Part of a small language model's weights: LayerNorm before each block, biases.
MLP neurons of a small language model. Each row is named by its layer, matrix (down: output weights) and neuron, and shows model dimensions 96-223. Each number is 128 + 32 x the weight over its row's rms, rounded and kept within 0 to 255.
Before each neuron's rows, "raises" lists the tokens whose logits its output raises most directly, leaving later layers aside.

raises: "]", ")", "):", ")\"", ")."
L8.down243 [108 126 112 120 155 134 154 131 178 158 110 156 176 172 123 140 174 135 110 158 133 143  73 132 123 111 140  97 134 113 141 156 122 118 125 102 120  85 150  95 148 148 145  73 159 117  74  72 140 165 135 133  88 165 121 133 142 121 141 127 137 154 144 119  95 179 138 126  86 169 158 149 132 128  47  97  98 132 140 163 128 139 173 166 128  91 149 184 111 109  70 102 110 139  87  49 167 171 129  67 117 100 135 153 203  89  78  90 110  60 126  88  91 154  97 133 151 121 137 122 101 172 130 173 126  90 146  76]

raises: " him", " its", " their", " them", " his"
L10.down267 [106 132 160 165 157 168 160 152 117  92 148  64 187 116 148 165  67 186 133  77 118 126 115 100 192 145 150 131 142 137 141 155  76 165 168 111 121  75  95 109 118 110 140 107 144 164  73 102 136 157  95  84 119 101 127  53 127 143  80  90 178 130 127  92  59 105 115 151  95 166 150 122 121 109 154 111 124  81 136 165 148 196 144 130  77 139 178  95 133 104 110  65 191 128  76 116  66 128 149 101 173 175 166 159 155 130  94 113 137 110 173 220 131  68  90  45 119 146 114  96 153  91 110 162 121 150 164 145]

raises: "\n", " ==", "==", "burgh", " Japan"
L8.down10 [124 175 148  98 162 172 151 107 157 125 147 114 152 135 189 156 166 185 135 170  94  93 128 183 165  64 157 134 103 168 155 132 139  75 107 176  92  99 171  75 182  65 125 108  79 144  84 127 118 146 134 124 107 127 131 180 124 128  97 122  70 134 107 128 163 135 144 136 107 105 115 173  65  68 118 152 138 141 130 125 143 160 138 165  67 174 107  93  91 166 162 129 122 101 132 121 162 113 173  77 131 107  85 172 116 104 106 101 177 144 137 135  80 158 122 139 118 163 153 123 180 125  66 166  82 210 143  87]

raises: ".", ".)", ".;", ").", ".\""
L10.down30 [ 59 124  54 107  98 155  77 119 150 100 113 186  96 158 105 125 160 149 150 140 123 189  96 133 108 113 114  76 150 113  77 159 125 119 188 119 118 177 130 134 109 141 126 133 146 139 142 125 162 129  80 162 118 124  68 101 145 133 146 155 158 153  93 138 135 118 109 115 143 109 121  62 118 137 120  99 134 116  89 120 139 113 151  96 127  92  82 142 123  97  95 160  76 126  94 179 141 132 144 114 131  96 110  44  94 176 149 139 166 110 110  69 188  86  68  94 109 149 149 133 151 133 136 157 141  66 128 147]

raises: ")\"", "]", "”", "),", ")."
L5.down510 [ 44 147 144 107 192 127 145 142 125 144 104 164 125 140  70 152 129 172 108 180 152 212 181  91 155 128 122 124 157 110 149  88 143 169 138 154 163 158 162  95 111 205 127 108 168 121 119 155 154 173  58 139 123 138  60 160 129 119 105  98 181 128 105 148 119 160 111  81 114 127 100 112 139 129 145 159 132  95 114 146 120 187 119 115 102 101 167 128 170  80 142 196 147 169  97  94 113 147 151 125 142 140 131  50 152 106 181  61 106 160  93 136  85 209 109 210 136  96 135 127 137 151 168 146  78 110 117 181]

raises: ");", "):", ").", "ibility", "]"
L3.down83 [138 155 105 101 145 115 150 146 116 140 108 148 135 137  98 132 141 184 137 129 128 150 156 106 255 142 188 155 130 145 170 113 128 113 130  94 120 167 168  76 150 147  88 124 134   0  61 129 116 114 141 166 125 214 132 127 130  96 102 148 128 126 128 136  99 141 137  87 151 174 149 129 120 137 106 208 118 137  72 188 161 172 122 139  86 103 159 105 142 131 138  33 118 137  36 142  87  96 101  96 136 103  81 253 120  44 164  95 123  73 146 117 106 107 112 138 114  89 154 161 158 135 115 114  46 127 134  95]

raises: "ally", "ards", "ances", "ance", "ents"
L10.down408 [120 123 127 140 104 151 125 111 136 124 134 140 164  95  97  88 172 138 116 141 133 108  90 124 116  93 122 201 113 141 125 135 107 127 155  95 147 138 135  70 118 142 185 136 115 126 157 122  93 140 123 167  87  89 150  86  92 131 239 155 106 156  62 180 195 161  86 134 141 156 196 111 133 209 136 114 133 135  85 191 139 163 127  92  95 105 102 107 194  94  82 113 143 113  96 204 130 143 141  36 171 131 139 134 158 101  75 171 113 132 159 151 124 117 164 121 103 128  74 133 143 172 114 109 137 115 101 104]

raises: "O", "OR", "H", "_{", "RA"
L10.down184 [140 123 152 147 150 123 120 110  69 150  81  90  46 153 159 144 138 146 166 162 149 107 151 127 102 151 164 131 159  93 177 180  98 121  98 135 141 127  81 109 135 151 150 125 105 108 116 134 100 147  60 149 114 131 145 138 154 156 129 130 139 168 104 126  72  87 138 181 111  90  86 133  93 101 148 165  88  82 170  41  57 172 168  90 164 195 141 164 164 126 119 157 144 143 143  94 106 195 136 143 102 175  94 213 171 111 130 129 121 168 128 169 118  39 144 153 126 128 179  75 130 151 144 110 149 163 134 131]

raises: "====", "==", "===", " Total", "IA"
L8.down458 [126 147 116 169 108 104 157 150 161  99  97 133 161  82 145  61  73 141 117 117 163 145  80  68 111 103 198 152 138 109 119 127  54 158  82 100 101  70 115 135 126 142  83 129 119 144 151 142 133  80 121 131 104 149 196 148 174 124  67 109 145 167 141  88 113 129 149 165 159 124 107 173 122 123 141 204 111 102  87 147 160  81 119 121 101 118 103 145 121 122 167  87  83  95  93 146 135 118 154 108 155  43 139 137  89 142 168 148 108 209 130 135 129 149 158  69 170 148  90 127 130 139  53 145 175 106 137 110]

raises: "ates", "ate", "ations", "ating", "acy"
L10.down319 [153 136 140 124 145 136 146 118 158 173  65 140 140 165 116  83  66 127  52 171 141 166 102 129 133 181 185  80 133 165 110 155 154 168 101 123 118 155 123 139 117 137 175 145 109  63 130 155 142 174 157 131 127 101 154 130 156 144 136 155  71 190 142  97 127 209 139 120 128 152 183 127 104 124 109  88  88 142  74 135 187 107 142 114 157  75 129  88 151 114 162 135 143  80 133 131 161 106 103 117  97 118 158  65 166 146 157  81  97 125 123 122 105  95 174 125 147 156 100 146 121 120 150 179 127 162 124 126]

raises: "===", " |", ").", "==", "7"
L5.down288 [122 143 110 137 125 143 146 123 169 108 101 180 171 111 129 108 180 117 149 132 146 125  70 113  95 157  76 126 173  82  77 114 125  80 165 135 160 158 139 130 215 178 110  95 140 118 155 150  84 105 198 143 110 184 105 161 115 106 117 145  98 137  65  89 125 121 111 138 146 169 126 112 110 136 139 216 121  60  31 134 145 132 155 157 153 136  99 156 106  96 182 166  99 200 117 127 112 151 124 108 138  46 138 143 188 142 137 128 187 120 141 101  97 124  88 151 137 114 133 135  98 129 114 138  96 116 127 106]

raises: "ff", "bert", "tt", "ceeded", "rd"
L5.down59 [143 171 150 103 116  95 174 141 137 126 125 102 143 138 166 145 133 103 147 129 110 131 188 123 137 106 103 101  49 114 146 111 107 153 139  97 116 104 129 187 139 144  99 117 126 150 107  68 136 116 174 166 163 140  76 143 103 116 141  86  62 146 109 101 142 107 109 162 166 156 124 148 116 117 106 115 150 125 136  62 130  93 114 167  92 163  80 156 149 177  93 128 121 134  77 136  90 183 147 132 115 141 135  97 144  89 128  58 144 172 175 146 117 136 131 163 150 123 182 163 129 110 159 116 156 141 101 131]

raises: "==", " ==", " ===", "down", "==="
L5.down306 [131 138  91 173 105  89 158 100 171 105 105 102 181 121 132  79 188 110 160 178 149 150 105 157 106 133  77 154 133 111  54 145 107  82  91 116 137 124 161  90 103 140  83 116 162  78 204 153 148 166 176 130  59 201 122 130 155 120 124 137 150 176  78 120 139 137 151 161  95 118 169 110  75 193  93 163 129 108  94 149 101 173 139 132 155 145  92 104  81 110 151 183 113 156 116 132 148 123  89  76 149 107 142  85 142 137  88 133 143 125 120 140  98 175 109 141 162 134  85 133  78 127 143 122 137 107 154 152]

raises: " his", " its", " the", " it", " these"
L10.down364 [107  77 134 105 127 111 139 144 150 137 104 119 118 162 108 114  77 123 148 146 106 125  98 120 107 134 192 117 187 101 106 113 150 216  94 118 156 133 111 122  99 170 133 107  88 119 159 179 110 159  57 123 104 111 119 143 107 175 115  92 128 120 134 120 160 162  99 117  88 145 195 156 118 146 127 169 111  63 102 165  98 121 136 153 173 111  92 158  98  81 161  50 197 140 109 128 120 123 121  97 157 103 150 197  59 153  93 156  87 123 141 133 143 110 162 105 134 145 148  61 151  97 106 147 128 165 135  94]

raises: "ment", "ments", "ct", "ator", "ador"
L9.down86 [172 142 167 118 113 125 150 103 102  65 145 126 123  97 107  41 196 141 139 131 138 127 118  16  72 171 116  70  91 146 133 175 107 174 113 107 126 115 122 140 138 159  92 157 115 133 101 112 174 117 159 114 191 212  55 141 116  88 149 127 176 107  67 122 107  95 144 109 173 114 133 148 124 124  94 120 144 147  60 149 196  71 123 152 128 197 167 116 147  88 141 128 137  83 143 113 120 184 122 137  97  63 163 145  79 148 131 158 105 127 115 131 134 106 120 170 111 130 118 109 174 118 218 119  67  95  95 129]

raises: "se", "ced", "ww", "ton", "co"
L10.down428 [ 98 111  70 144 117  87 163 135 193 107 139 136 129 154  91 162 126  84 118 170 160 186 109 100 109 122 138 150 136 166 126 120 102 136  19 118  97 133 103 105 109 131  83 148 172 123 188  93 121 118 108 119 122 162 148  96  70 120 121 184 147 152 136  88 120 143 169  87  98 135  95 116  96 113 190 127 128 117 186 118 177 108  87 184 138 120 142 104  40 131  95 118 100 183 155 135 125 128 110 143 112  98 160 148 141 114 110 109 121  71 113 133 132 137  84 108 213 112 107 157 120 172 152 135 110 122 121 154]

raises: ".", ".;", ".)", "\n", "col"
L10.down265 [137 176 103  55 137 121 174 142 204 101 126 159 158 145 103  57 179 161 125 129 104 146  92 154 124 150  98 130 153 138  97 122 111 167 143 116 119 188 140 147 173 179  76 136 122 140 134 137 114  98 186 105  82 109  96  84 158 164 130 172 150 110 111 124 196  94 101 127 120 146 137 114 154 114  96  48 141 109 109 124 143 116 131 202 108 110  96 115  34  90 131  77 127 110  97  97 116 157 132  81 156 104 163 134 125 110 107  90 200 118 107  96 207  58  96 118 106 124 122 136 158 148 112 188 150 148 122 126]

raises: ")\"", "]", " =", "loan", "==="
L8.down448 [ 68 146  97 105 175 119 123 117 113  67 134 125 120 116 114 130 184 175  91 150 123 143  98  92 144 162  95 108 116 128 108 143 123 148 114 128 198 119 172  99 136 160 135 136 198 118 156 107 171 143 128 140 113  83  77 127 149 114 143 123 149 146 138 149  99 191 114 117 106 155 129 140 114 139 109 136 141  92 153 163 101 149 144 162 131 125 160 177 119 112  62 121 128 156  80  84 167 131  75 135 130 128 131  95 164 159 147 113 121  90 116 171 128 164 114 198 193 113  44  97 124 143  71 148 110  59 155 253]

raises: "|", " ==", "==", " |", " ==="
L6.down446 [159 100 106  87 127 198 148 142 105 111 122 134 105 107 195 147 115 138 134 188 151 104 118 186  60 116 116 138 183  87 132 134 174 101 195 156  97 141  96 146 141 115 136 146 131 153  98  61  95  92 158 116 131  96 146 141 109 168 101 130  78  91 106 165 140 172 116 128 175 122 119  95 116  67  97 165 126 104 108 115 105 100  82 128 153 140 121 105  86 115 156 206  53 153  62 112 145 107 108  88 116 117 120  89 151 153 112  89 131  78 140 144 140 140 135 157 132 128  66 137 123 153 143 129 101 120 156  74]

raises: ").", "idae", ");", ")", "),"
L5.down218 [148 189 115 107 116 145 109 252  99 131 117 128 133 173 175 106 172 150 114 108  98 131 118 169 183 119 161 176  92 117 160 139 114 153 205 102 144 108  32  76 142 160 123 136 108 129  43 110 116 108  66 121 137 137 157  88  92 187 111 118  89 133 124  97  87  55 134 142 160 161  67 166 132  72  65 140  79  92 136 134 130 157  97 128  89 105  86  92 106 177 120 121  80  78 151  93 153 131 124  86 136 104 105 118 138  95 125  91  95  56 140 103 153 122 156 131 127 156 135 128 109 145 101 123 138 112 148  38]

raises: ";", "\n", " |", "|", "ign"
L6.down166 [163 209 134 144 114  87 130 140 165 159  80 123 114 147 168  94 161  92 163 178 146 101  89  97  93 149 105 162 113 116 128 151 176  78  95 115 173 136 142 206 110  74 159  66 100  98  98 119 125 144 107  87 112 187 128 140  85 121  96 121 116 181 157 130 248 107 107 126 141 143 154  90 140 159 120 173 126 123 111 110 202 135 119 117 145 170 131 121  99 146 169 137 124 179 135 163 107 109 197  98 181  76 164 139  88 110 109 132 139  88 157 180 128 112  96  76 159 127  47 121 106 106 151 154 115 168 108 157]

raises: "===", "====", "==", "cer", "pite"
L5.down53 [105 133 125 132 154 137 147 130 125 128 136  71 167 118 135  54 169 142 187 111  86 133  98 109 133 113 106  94 157 117  75 147  85 126 128  86 158 125 127 151 140 121 111 139 116 106 110 132  89 144 208 111 110 157 116 136 112 104 150 110  87 168  77 115 134 141 130 172 117 160 105 178 129  99 119 193 147  51 109 135 130 103 141 144  96 107 117 171 107 167 176 151  68 167 124 149 159 137 107 126 127  51 146 136 157 153 117 159 144 160 115 133 105 187 127 158 187 140  73 104  98 147  96 113 139 114 162 141]

raises: "ate", "ates", "ator", "ating", "ated"
L10.down222 [143 141 142 106 141 162 145 120 130  99 119 109 143 153 154 147 137 166  85 156 128 128 100 115 142 116 124 123 115  99 142 145 110 150 180 151 155 135 144 150 126  83 152 100  72 147  78 125 137  92  76  88 139 110 103 145 189 110 164 159 122 182 125  87 173 154 134 111 177 105 185 102  81 130  92  56  95 196 127  52 134 119 115 157 151 147 122 118 113  56 148 126 148  84  73 173  70 144 112  63  89 125 134  95 183 139 154 143 104  92 158 134 126 108 114  96  98 108 104 145  88 165  86 167  83 114 122 117]

raises: "uro", "duc", "gress", "sc", "cl"
L5.down341 [133  89  81  89 156 129 121  91 149 138 130 126 133 128 119  50 136  74 161 127 104 134 146 131 106  89 161 157 123 157 158 173 109 139 197 125  86 103  92 209 125 121  90 125 115 147  94 119 143 121 122 123 119 111  68 123  56 103  91  97 131 116 108 103  86 132 119 145 157  88 112 103  97 127  95  89 130 169 137 141 176 155 142 122 100 136 130 114 126 100 173 155 126 144 110 100 184 163 187 135 144 121 134  68 140 147 139 108 152 153 108 136  75 100 108  97 121  32 108 158 157 151 109 162  28 130 110  88]